Weights of a small transformer language model.
Training: a variant of Adam for these matrices, 6797 steps.
MLP neurons of a small language model. Each row is named by its layer, matrix (down: output weights) and neuron, and shows model dimensions 144-207. Each number is 50 + 15 x the weight over its row's rms, rounded and kept within 0 to 99.
A block is one neuron, or neurons of one layer that tend to fire together. Before each block is what it responds to, as a language model described it from the Wikipedia text at the highest values.

Structured row and field starts. Fires at the start of rows in wiki tables and infobox lists: leading pipes, bullet dashes, and row labels such as Total, FW, Loss.
L7.down1399:48 42 48 41 50 46 49 65 38 71 46 23 63 48 60 52 41 61 54 75 63 54 57 50 54 20 82 26 36 41 35 45 23 62 48 62 45 21 42 59 62 57 64 45 44 55 36 62 45 41 61 46 42 51 39 73 44 39 54 30 52 50 50 55
L7.down1559:47 71 24 66 37 27 15 64 46 47 56 66 37 62 54 33 51 29 36 40 67 42 51 66 46 64 44 38 65 44 33 44 64 57 16 70 39 41 52 45 42 44 55 94 52 59 48 88 31 78 40 52 50 54 33 91 41 45 62 56 57 46 65 42
L7.down2455:40 67 64 82 38 29 34 63 62 57 63 48 62 57 74 47 56 34 37 50 60 57 67 72 70 40 66 50 47 74 45 45 54 64 55 44 32 54 49 58 38 69 45 44 65 65 46 57 28 38 40 75 32 52 38 50 39 50 44 45 62 64 36 81
L7.down2474:60 57 52 58 49 49 53 50 53 41 49 62 53 60 35 68 33 53 76 41 41 35 48 59 43 36 72 68 37 36 73 37 43 43 28 51 30 26 20 35 58 42 43 62 41 55 61 79 30 36 79 45 46 52 47 52 54 29 78 37 28 43 64 47

Ends of multi-token items. Final piece of a long number, code or foreign word just before a delimiter, e.g. ISBN check digits, Ensembl/coordinate digits, closing parentheses in tables.
L9.down2450:66 21 58 49 55 51 47 62 55 43 65 66 42 45 43 38 31 64 61 68 33 44 77 46 51 53 66 57 60 47 66 48 38 73 71 33 57 49 61 35 26 47 54 48 43 43 19 33 42 38 40 87 27 49 64 24 55 51 24 48 33 41 49 58

Wiki structure breaks. Blank-line newlines, plus some pipes and == heading markers, where a new section heading or table row begins, e.g. before "| Season | Team" or "== Mission ==".
L3.down107:19 33 36 58 68 49 43 57 45 71 52 57 19 47 48 55 45 22 23 56 64 64 25 54 84 54 56 42 47 66 54 74 37 33 35 51 75 36 48 38 47 13 55 52 63 50 38 72 35 37 21 33 37 37 49 60 83 72 65 44 32 46 54 65
L3.down225:49 29 26 31 66 52 40 47 44 61 79 53 40 44 53 64 51 50 14 59 76 64 41 47 66 55 37 66 48 51 61 70 57 47 93 46 68 28 29 38 44 41 49 64 51 18 40 51 12 55 21 49 35 55 14 64 59 57 87 55 14 30 36 62
L3.down736:47 29 68 68 63 37 65 65 58 63 53 43 49 58 18 32 45 84 63 66 42 57 43 49 45 60 49 56 62 53 90 43 27 54 51 45 50 21 29 44 30 68 85 56 54 58 61 49 49 43 56 35 36 79 49 72 64 45 58 25 36 11 57 53
L3.down812:60 64 41 55 55 47 48 58 31 62 26 46 60 23 46 54 51 54 58 40 26 52 45 53 51 65 71 64 56 39 73 37 43 48 70 46 51 49 43 48 52 58 77 62 43 55 49 45 35 23 64 56 60 47 50 83 77 23 37 18 57 47 57 34
L3.down860:46 29 34 52 56 59 31 65 31 53 50 73 50 49 31 50 54 38 20 41 83 69 60 40 70 65 48 80 68 48 48 44 41 37 83 56 64 37 38 50 38 60 48 72 48 39 48 54 16 74 12 52 22 60 23 63 58 22 58 45 62 37 46 50
L3.down1225:72 06 47 69 26 36 61 53 67 58 86 53 32 44 55 48 60 58 51 50 46 53 52 45 57 83 61 49 46 77 58 46 84 56 61 61 39 52 51 32 36 42 42 45 53 53 37 58 36 25 65 64 54 35 47 68 43 57 76 65 40 18 71 24
L3.down1481:48 34 77 40 35 65 54 52 74 68 30 53 23 38 25 47 67 41 46 57 62 71 44 48 57 53 38 75 60 72 54 65 55 45 55 48 44 60 43 24 60 39 34 46 52 37 18 31 46 45 62 43 37 38 30 42 40 51 61 58 58 55 45 43
L3.down1554:45 34 50 60 68 62 83 62 49 51 43 67 35 40 47 68 57 75 45 29 76 67 46 68 45 52 54 42 25 63 59 46 41 66 81 41 52 40 49 57 55 64 45 57 43 48 40 39 37 37 31 56 56 42 38 62 61 48 56 37 53 77 49 34
L3.down1696:65 50 61 56 47 58 74 49 59 62 50 42 28 34 56 58 44 53 36 49 49 51 36 61 60 62 77 17 47 41 56 37 71 77 38 35 56 40 57 38 64 62 58 48 55 21 22 63 73 09 60 65 49 34 47 65 38 39 63 46 77 51 50 49
L3.down1761:34 28 54 43 49 43 51 46 45 72 75 48 43 38 59 69 51 49 36 56 69 76 38 48 84 59 37 73 59 33 53 69 86 40 87 58 65 26 61 44 64 32 54 52 49 11 47 61 30 64 11 57 50 61 20 52 64 41 51 72 43 36 39 34
L3.down1786:23 50 61 69 39 51 51 61 72 66 35 54 40 32 43 55 44 59 29 62 64 53 36 51 42 73 84 61 51 56 42 66 49 38 58 48 71 38 26 67 51 65 67 59 54 62 52 42 35 52 42 50 49 63 36 76 64 36 71 38 16 38 30 52
L3.down1892:32 31 58 46 69 56 53 45 43 63 78 57 50 31 47 68 51 65 17 67 68 74 37 49 69 62 61 66 52 50 43 58 64 56 90 30 63 22 30 47 61 45 33 62 47 23 44 55 26 46 25 50 39 43 27 66 55 58 62 58 28 48 51 53
L3.down2012:54 26 28 61 45 43 27 58 71 61 70 45 47 46 60 41 77 35 52 52 97 51 66 57 85 53 42 71 57 76 56 46 66 51 72 52 44 55 32 13 67 24 29 48 52 59 34 51 58 71 41 80 56 61 26 46 50 63 41 54 53 51 57 34
L3.down2179:59 26 44 33 57 79 27 40 46 58 58 49 34 35 71 40 54 62 54 67 70 38 57 43 32 54 51 67 58 42 53 51 44 33 69 33 71 43 65 44 32 39 49 56 52 52 67 54 40 58 39 46 24 53 34 32 41 46 66 40 37 29 52 42
L3.down2255:51 54 44 59 44 85 65 29 30 57 76 74 69 41 71 64 37 76 49 39 59 55 45 54 42 45 55 71 51 34 60 59 21 37 55 58 63 54 58 62 30 46 82 58 40 50 64 46 36 59 38 52 21 43 73 73 57 46 31 47 19 66 56 62
L3.down2384:37 21 39 37 34 41 39 44 29 57 58 54 56 38 56 50 28 69 34 50 52 38 73 52 55 59 62 64 42 97 58 36 51 62 24 47 22 43 46 43 19 58 71 49 79 37 51 58 64 33 43 22 52 52 27 44 61 45 52 51 77 44 49 56

Table header separators. Column-separator pipes or semicolons between column names in the header row of Wikipedia tables, e.g. Title | Writer(s), Candidate | Votes, Year; Ref.
L7.down525:59 63 23 80 49 42 33 84 37 54 31 69 46 28 43 38 73 50 18 46 43 54 55 79 23 41 54 34 46 43 44 60 45 68 31 59 51 45 49 48 65 37 81 62 61 44 21 44 53 38 48 44 39 78 51 62 29 22 41 40 66 52 22 37
L7.down556:54 63 54 47 47 59 40 36 51 48 35 45 39 50 43 57 57 55 12 37 65 33 45 37 53 64 42 52 74 80 42 71 67 33 42 44 10 37 54 69 40 48 42 27 45 51 38 63 30 64 68 62 57 74 54 65 27 16 65 21 39 50 44 46
L7.down1907:75 69 37 65 41 50 35 51 57 45 63 67 40 26 61 34 67 46 35 56 68 42 38 45 67 60 47 30 58 53 52 53 41 46 40 55 53 48 57 67 51 29 58 50 50 58 34 22 35 65 49 72 35 74 70 54 42 29 42 53 56 55 31 37
L7.down2045:63 61 39 75 55 42 20 58 32 30 45 54 42 33 74 38 55 56 45 55 50 70 61 44 30 44 51 60 64 48 45 60 65 62 45 57 64 70 53 41 56 53 64 49 59 64 56 45 44 40 39 35 42 60 85 44 52 50 52 60 68 29 27 34

Table row starts. Opening pipe or bullet hyphen at the start of a new line in wiki tables and lists, e.g. row-initial "|" before election party, film title or place; weaker on cells within rows.
L9.down2095:54 47 59 49 46 43 48 47 51 76 37 44 54 54 47 42 48 43 41 35 43 48 43 57 51 47 58 53 42 65 68 53 39 59 38 34 57 40 47 63 31 48 36 60 53 63 47 43 40 55 48 44 52 33 52 62 28 36 48 52 50 63 30 57

End of name spans. Closing token right after a long proper name, foreign-script term or year range ends, such as ), |, a line break or which; mostly in lists and tables.
L3.down19:40 42 53 41 36 50 45 57 49 40 56 59 31 36 46 73 48 44 47 48 42 52 49 43 88 48 58 46 54 35 43 46 30 71 44 46 57 43 49 36 38 45 51 50 37 29 57 84 39 75 37 56 50 52 57 57 32 87 76 56 43 65 55 58
L3.down229:38 66 62 67 58 56 68 61 41 49 47 64 35 44 59 48 66 58 34 47 61 43 38 17 62 24 36 58 34 17 65 65 26 62 52 63 67 27 25 56 35 72 65 68 57 69 57 45 55 46 54 65 42 40 45 51 53 61 48 60 49 65 32 42
L3.down268:44 46 25 18 32 35 48 74 47 17 60 30 41 56 58 46 80 60 43 50 70 78 50 43 69 53 37 61 48 73 66 39 16 41 58 77 58 86 75 41 38 42 65 45 44 24 77 63 50 60 65 74 34 66 37 55 59 50 64 46 57 48 45 49
L3.down296:38 54 50 27 57 42 61 52 50 72 53 27 52 60 34 53 56 21 26 39 45 54 45 06 59 52 50 67 87 37 66 53 39 57 20 62 56 23 47 50 59 72 63 40 56 41 79 58 36 39 42 60 58 47 60 61 43 48 64 62 41 60 28 40
L3.down670:60 59 49 45 47 59 45 34 80 57 28 58 50 51 50 73 52 39 70 51 35 44 44 50 67 41 44 65 58 27 41 53 49 68 42 38 74 50 69 53 55 55 70 44 53 56 40 37 48 38 57 52 44 49 64 31 38 77 52 56 16 44 53 40
L3.down680:51 42 59 61 63 60 60 44 49 48 44 55 44 44 31 37 47 40 88 59 43 58 45 78 60 50 50 30 61 53 77 45 31 54 59 71 43 36 48 60 42 42 40 74 63 74 52 56 54 51 57 38 24 76 75 19 72 71 32 38 68 29 74 42
L3.down745:45 44 59 61 30 43 36 55 37 32 55 80 50 48 58 94 58 50 34 48 67 54 46 43 49 34 41 58 41 53 43 59 62 84 42 65 64 52 58 58 50 74 38 33 44 42 41 40 37 67 56 61 49 23 55 45 40 44 34 38 52 72 47 54
L3.down769:76 37 68 51 26 41 30 54 57 67 66 56 50 58 36 30 38 42 73 18 33 71 31 44 59 45 49 47 82 38 55 32 58 60 53 56 28 60 68 41 47 73 33 38 43 49 60 54 67 54 65 74 57 45 83 59 56 45 32 32 55 74 57 65
L3.down949:53 48 71 65 58 47 58 56 71 42 33 58 45 41 48 68 41 40 43 44 37 38 43 91 61 36 39 41 42 40 43 51 38 56 58 82 42 38 59 57 49 36 45 04 65 36 34 87 36 33 71 60 53 36 48 57 33 61 49 52 62 73 71 62
L3.down1294:38 62 78 45 55 73 18 30 59 55 49 80 11 45 39 63 63 85 36 50 40 30 40 18 11 40 53 62 40 51 58 51 58 32 14 44 60 45 59 39 49 60 63 69 50 31 73 40 61 53 46 45 43 66 70 63 71 45 55 66 29 29 62 28
L3.down1834:55 32 49 53 58 81 72 50 73 62 31 65 47 45 37 71 53 50 57 57 59 31 42 54 61 50 42 46 19 13 59 49 47 76 39 60 76 67 75 44 18 31 59 38 60 20 15 26 58 18 57 39 56 39 55 53 23 66 59 63 52 40 40 65
L3.down1923:46 49 60 33 31 50 46 81 23 50 83 56 21 33 63 52 45 37 59 37 64 52 78 37 51 32 59 63 62 53 66 56 64 53 13 73 41 53 46 45 49 59 72 47 43 53 45 58 60 70 37 15 67 55 43 44 36 47 63 83 82 61 16 59
L3.down1931:57 45 69 40 48 59 98 51 66 56 80 50 43 17 37 59 41 48 26 62 74 54 67 51 78 36 70 64 49 50 59 48 38 83 42 33 42 34 41 64 34 50 56 53 60 51 23 77 68 67 31 76 61 47 62 30 30 51 49 49 25 46 66 48
L3.down2279:20 36 52 67 45 35 57 78 51 54 49 55 45 41 42 63 39 28 59 71 42 57 55 43 54 54 54 71 27 36 63 64 54 65 17 50 36 42 54 60 62 50 76 29 50 39 50 45 69 86 65 41 24 62 52 20 43 55 14 37 37 73 51 41
L3.down2436:83 23 55 57 50 47 44 50 61 57 32 59 45 46 08 39 65 26 73 60 44 77 55 68 57 38 24 50 41 40 44 16 59 78 75 58 26 72 44 50 45 50 33 45 54 42 15 60 39 37 26 53 61 29 57 68 34 68 66 49 57 60 50 55
L3.down2516:81 18 61 73 45 28 72 59 41 55 65 71 52 61 51 30 58 32 27 53 29 56 49 84 46 40 29 13 34 33 56 33 32 71 68 62 61 42 49 58 60 56 64 25 49 59 13 38 38 39 37 50 22 25 57 43 67 38 41 48 64 66 64 38

Blank line before headings. The second newline of a blank line ending a paragraph, table or list, usually just before a new section heading (e.g. ==Soundtrack==) or new paragraph; strongest after election result tables.
L9.down816:57 32 49 54 42 46 43 56 52 55 59 40 39 36 45 55 43 69 49 45 45 26 55 39 43 55 60 58 49 52 52 71 39 50 28 54 52 51 38 36 23 42 48 59 59 36 37 37 36 70 57 48 32 47 35 58 52 36 53 51 57 53 67 59

Row and sentence endings. Closing boundary tokens: a table pipe ending a data row (climate or stats tables), and sentence-final words with their period, often years (2008., 1903.).
L7.down810:94 66 61 67 38 78 66 46 58 47 41 72 49 53 77 31 59 64 45 40 39 40 33 55 38 33 51 56 15 65 64 45 50 50 47 35 68 60 48 76 38 52 53 55 60 20 52 54 81 61 47 40 52 57 74 28 49 36 51 52 54 64 56 47
L7.down1757:64 56 38 30 58 38 63 25 33 72 57 64 37 70 75 41 32 52 34 64 74 49 51 57 52 50 43 06 71 42 09 83 70 43 18 59 32 59 67 58 38 38 53 45 73 26 42 51 44 47 21 61 61 64 48 61 34 85 65 35 46 55 38 66
L7.down1787:47 99 56 31 43 64 38 57 75 34 44 57 19 46 62 62 29 49 46 74 61 63 51 49 76 57 47 48 31 55 17 76 36 52 53 45 33 64 51 56 60 45 64 44 59 53 64 43 44 35 57 57 67 54 44 48 43 74 44 38 74 54 40 41
L7.down1971:68 67 39 46 45 58 35 62 62 76 51 29 65 60 44 62 31 40 52 37 50 53 47 74 53 73 28 51 60 45 48 46 42 34 51 53 55 48 84 62 43 45 38 48 54 61 47 53 61 62 63 55 90 75 54 50 51 30 54 60 61 62 35 66

Table and infobox structure. Column separators and header words in Wikipedia tables and infoboxes, especially election results rows like Democratic hold, Candidate, Votes, Party.
L3.down25:54 52 40 47 54 63 54 38 40 36 44 50 65 46 38 56 39 59 65 65 40 66 42 32 66 48 34 58 71 43 46 57 75 42 77 66 58 45 38 50 58 69 38 73 44 51 43 50 43 60 34 56 33 58 61 48 57 56 47 56 73 63 61 63
L3.down421:32 64 48 44 45 36 35 74 28 46 36 60 42 59 49 58 52 74 24 64 27 53 47 79 41 61 65 53 55 34 38 48 14 39 32 31 58 74 51 53 42 63 34 70 40 72 47 39 39 39 33 35 50 58 45 36 29 58 52 53 58 63 54 55
L3.down509:46 70 66 35 22 47 37 69 57 66 52 62 53 34 56 49 42 50 48 62 32 13 45 53 72 60 42 47 43 44 71 66 47 22 65 40 35 78 22 33 08 55 44 39 49 52 78 34 69 28 28 57 61 62 41 46 46 55 62 74 29 64 30 86
L3.down734:61 62 69 38 24 42 49 59 46 67 62 33 49 48 61 34 54 53 44 49 39 60 55 95 55 29 68 55 34 76 57 45 31 28 44 40 46 71 46 62 23 30 36 63 41 67 42 53 40 42 47 46 49 50 45 28 36 55 46 53 31 57 56 55
L3.down810:30 71 33 59 36 54 46 42 34 76 66 68 36 53 14 16 49 41 74 28 48 53 26 43 55 65 57 63 47 36 43 53 59 39 61 54 42 82 43 51 44 44 65 57 60 39 55 37 42 51 77 58 41 54 34 26 62 49 37 34 33 30 51 34
L3.down979:53 49 39 76 51 48 39 41 56 58 62 43 48 47 13 74 55 42 08 47 54 10 16 58 67 52 37 53 37 42 35 55 34 50 36 38 70 55 42 51 50 50 40 52 47 61 63 48 27 22 60 38 59 34 31 63 58 68 52 30 47 37 49 60
L3.down984:40 59 94 42 55 32 27 39 58 68 63 52 32 44 43 41 78 68 58 43 53 33 91 33 59 55 45 33 29 47 61 28 35 38 57 61 57 44 26 59 30 33 48 78 49 67 58 54 50 50 41 63 47 60 48 83 58 30 58 48 37 10 31 26
L3.down1151:55 51 24 23 52 39 16 64 61 51 46 48 34 46 37 41 52 43 66 64 31 53 68 36 43 79 43 56 65 27 69 46 69 37 73 72 69 50 41 27 45 58 64 50 60 63 56 47 72 44 77 43 20 12 53 37 74 56 41 50 26 48 44 26
L3.down1649:19 29 59 57 54 48 54 68 40 66 40 62 33 54 35 41 57 73 27 42 45 51 45 55 62 43 40 44 55 70 46 36 36 63 46 44 38 55 27 38 51 67 61 57 59 59 34 43 48 51 77 46 53 44 27 59 21 40 42 37 62 44 52 41
L3.down1818:66 64 66 60 28 47 68 43 33 61 38 57 41 36 55 43 49 63 29 12 53 61 79 70 57 50 42 34 83 63 43 55 18 73 37 52 54 67 38 46 60 64 42 53 60 48 54 59 49 50 43 80 17 63 63 48 47 61 84 35 44 51 43 39
L3.down1946:64 42 22 43 46 46 30 45 64 81 36 61 40 80 42 62 63 44 34 33 18 25 47 68 44 39 62 45 33 39 42 62 39 41 45 35 51 54 60 57 33 50 81 68 61 39 37 74 68 55 51 42 47 53 20 42 40 34 58 51 70 28 46 43
L3.down1971:61 53 59 40 46 52 49 54 42 51 57 50 57 81 44 43 57 63 24 39 46 52 13 65 39 36 20 51 78 47 49 39 41 70 56 53 62 26 25 58 70 58 42 69 52 55 70 37 33 83 34 69 41 48 42 57 33 38 36 39 31 45 62 54
L3.down2266:70 39 48 09 57 79 51 71 50 69 68 57 45 65 32 83 48 73 77 45 56 38 84 40 45 37 27 67 86 63 59 54 64 58 40 70 47 77 37 39 50 56 49 70 56 31 20 59 27 36 63 42 43 57 50 29 55 47 57 53 57 58 57 74
L3.down2270:15 70 72 27 49 60 48 58 70 60 52 51 26 72 59 33 33 47 30 50 74 26 52 51 49 54 63 49 29 43 55 82 44 28 70 56 46 48 22 56 63 42 44 37 56 48 57 80 63 83 61 55 58 35 31 38 57 43 60 69 63 52 77 64
L3.down2397:60 65 55 55 35 25 54 74 34 70 71 36 29 50 57 49 59 44 57 57 64 63 58 53 48 52 41 61 29 50 39 79 27 40 41 43 45 51 52 40 41 62 42 45 48 41 82 47 54 00 49 64 50 46 51 20 51 21 44 43 71 45 74 57
L3.down2486:71 38 37 52 80 32 59 52 55 67 24 42 30 48 28 63 41 51 50 34 48 68 51 47 35 36 44 65 80 63 49 24 55 42 68 61 48 66 39 36 51 29 44 64 59 77 49 46 61 44 46 54 41 63 67 25 55 65 28 54 62 47 41 15

End of table cell. Final token of a table cell or list item, often the last name in a list (scorers, writers, cast), e.g. a pipe, a name's ending like "ley", or minute "79".
L7.down1748:69 34 68 27 44 51 46 55 15 51 40 76 39 33 71 57 45 47 56 70 74 45 31 53 45 50 52 54 65 57 67 52 41 66 48 66 59 42 50 64 51 47 28 40 44 69 50 34 41 65 51 50 34 50 79 24 62 49 22 43 74 48 52 52
L7.down2275:61 18 53 74 13 60 39 24 69 46 51 41 43 66 51 47 51 50 36 47 60 53 59 63 52 29 24 54 48 54 43 57 63 56 39 54 39 27 37 48 47 29 41 33 26 65 50 45 60 60 34 53 24 51 43 53 44 72 40 44 43 48 72 67
L7.down2484:67 47 55 38 47 43 59 50 66 71 65 43 60 62 60 42 63 50 44 68 56 61 56 79 48 51 86 41 69 80 50 71 47 55 77 36 34 61 51 35 49 68 33 58 60 30 34 34 61 57 11 46 44 26 68 21 69 40 40 43 54 37 55 50
L7.down2505:57 39 57 71 54 67 42 51 56 62 70 60 45 53 44 53 46 54 94 54 56 12 44 51 31 40 41 46 45 51 51 65 60 63 69 63 53 54 47 26 45 63 75 30 42 48 41 30 61 62 42 46 43 43 47 37 46 65 39 53 74 26 38 48

Table cell separators. Pipe characters that close or open cells in markdown-style wiki tables, such as election results, sports scores and statistics, often after numbers or empty cells; weaker scattered hits on newlines and plain words.
L3.down124:26 49 28 26 53 51 53 55 48 50 80 44 57 41 44 54 56 47 57 78 40 32 39 38 55 32 45 60 29 34 26 43 65 39 54 22 49 55 57 42 45 31 65 32 55 46 51 47 49 50 71 40 52 62 36 55 32 66 52 47 48 48 45 64
L3.down367:75 41 49 42 53 55 67 53 47 23 74 63 33 36 58 47 54 36 49 80 42 45 39 60 51 39 57 42 26 43 30 23 46 47 31 33 50 60 47 59 61 50 58 73 65 34 49 53 49 58 62 42 48 46 23 26 53 46 43 59 48 59 75 66
L3.down370:36 15 53 56 57 62 30 50 49 48 50 55 43 48 52 81 29 43 54 58 73 86 44 41 85 65 44 98 66 17 72 42 62 25 57 53 65 39 65 53 40 42 63 45 48 38 30 59 29 64 20 46 41 63 37 50 54 49 66 45 51 66 60 41
L3.down371:40 48 53 49 26 36 60 36 36 55 55 41 49 39 25 43 56 54 34 49 38 25 62 42 25 46 59 70 60 56 35 39 51 38 61 31 55 90 49 50 48 44 70 58 65 63 59 50 52 36 55 23 35 60 18 52 43 46 27 30 42 53 60 65
L3.down585:60 52 64 46 56 57 33 39 00 72 41 58 57 39 54 49 48 65 33 52 65 56 55 54 42 32 58 76 29 54 38 52 70 40 47 51 29 43 37 44 45 54 64 53 30 72 40 42 49 68 37 61 56 51 44 00 44 75 29 52 69 36 77 56
L3.down601:28 61 50 29 23 65 22 53 36 61 33 39 54 52 64 26 23 55 61 38 61 42 11 48 55 21 66 49 31 49 51 65 64 58 68 94 65 16 54 60 35 44 63 34 72 52 31 48 71 59 42 56 56 45 52 32 33 40 58 50 48 65 26 67
L3.down712:63 41 69 45 56 72 52 33 47 59 56 42 47 62 40 26 59 42 32 76 65 44 90 30 53 24 41 74 51 90 60 41 83 36 86 41 51 55 55 30 15 49 32 43 34 74 30 66 42 57 25 30 59 66 57 19 34 65 43 56 40 57 52 41
L3.down1061:75 40 80 76 74 17 60 60 49 38 36 60 43 53 43 53 54 82 42 66 64 51 57 24 64 57 48 42 43 55 55 58 88 43 22 47 56 53 60 10 61 65 50 61 63 34 61 63 43 34 42 50 56 62 57 53 58 52 55 57 51 55 71 83
L3.down1270:41 46 55 99 57 56 51 64 54 44 62 58 48 50 42 38 29 51 57 54 53 48 57 45 68 38 44 51 57 34 51 35 88 41 74 82 40 26 20 68 55 56 47 62 44 55 72 48 46 31 70 60 69 61 43 39 40 60 30 41 88 48 52 23
L3.down1505:44 61 80 49 49 23 50 43 56 76 53 67 49 20 39 42 35 48 74 69 48 52 44 39 58 40 64 68 55 51 48 39 91 46 47 42 55 47 69 43 58 29 49 66 52 60 54 61 20 60 64 64 63 63 29 29 27 53 60 42 49 43 51 25
L3.down1579:50 42 37 44 59 67 31 39 49 53 72 31 31 63 75 63 18 45 52 60 34 19 41 43 44 55 53 34 42 51 43 64 50 51 63 31 59 68 59 15 34 39 32 60 52 76 48 50 73 58 29 46 68 39 27 00 49 54 54 53 71 31 54 52
L3.down1835:71 22 50 37 37 50 42 64 47 59 42 36 67 70 26 75 46 47 30 39 43 62 57 34 53 40 53 59 64 53 81 34 51 35 48 34 49 52 63 57 70 50 51 10 45 57 48 49 64 25 55 53 65 62 60 15 55 34 37 39 27 57 27 46
L3.down1912:60 59 62 54 38 78 28 44 33 68 54 20 49 38 43 57 27 57 46 56 59 58 37 58 51 34 42 58 18 62 39 45 49 59 37 40 60 36 52 51 34 66 33 24 50 41 42 51 71 63 44 66 76 81 43 51 09 58 59 60 38 55 28 63
L3.down2059:85 57 39 56 58 68 33 44 38 54 37 77 61 44 44 48 52 48 53 64 64 63 60 51 49 44 77 49 45 55 30 80 44 19 48 39 56 79 71 66 50 59 56 53 38 55 50 28 82 33 51 67 38 51 44 25 47 64 23 47 61 58 37 52
L3.down2087:58 46 45 60 56 55 40 40 77 69 37 46 49 54 35 24 59 58 39 72 37 41 62 60 50 37 45 37 45 46 40 66 49 72 69 57 88 56 43 78 39 51 63 69 49 48 37 88 38 44 23 39 37 68 67 62 58 39 49 57 46 49 66 50
L3.down2137:49 62 59 44 80 60 71 52 38 49 66 40 54 23 48 30 46 73 72 49 53 59 71 25 55 48 71 50 47 45 32 44 55 28 53 73 75 82 79 48 29 41 67 49 57 68 55 29 53 51 39 45 53 48 75 56 36 54 34 55 18 49 31 32

Wiki table and infobox row starts. First token of a new table row, infobox field or section body in wiki markup, such as the leading pipe, "1.", "Website:", or the line break after ==History==.
L9.down2080:45 41 41 54 44 34 57 67 39 70 56 35 67 79 51 81 45 50 29 41 35 63 66 49 36 77 53 63 65 46 55 78 51 55 33 45 64 43 39 38 48 74 53 92 60 41 53 65 46 51 22 54 45 46 57 74 76 24 54 42 31 67 28 37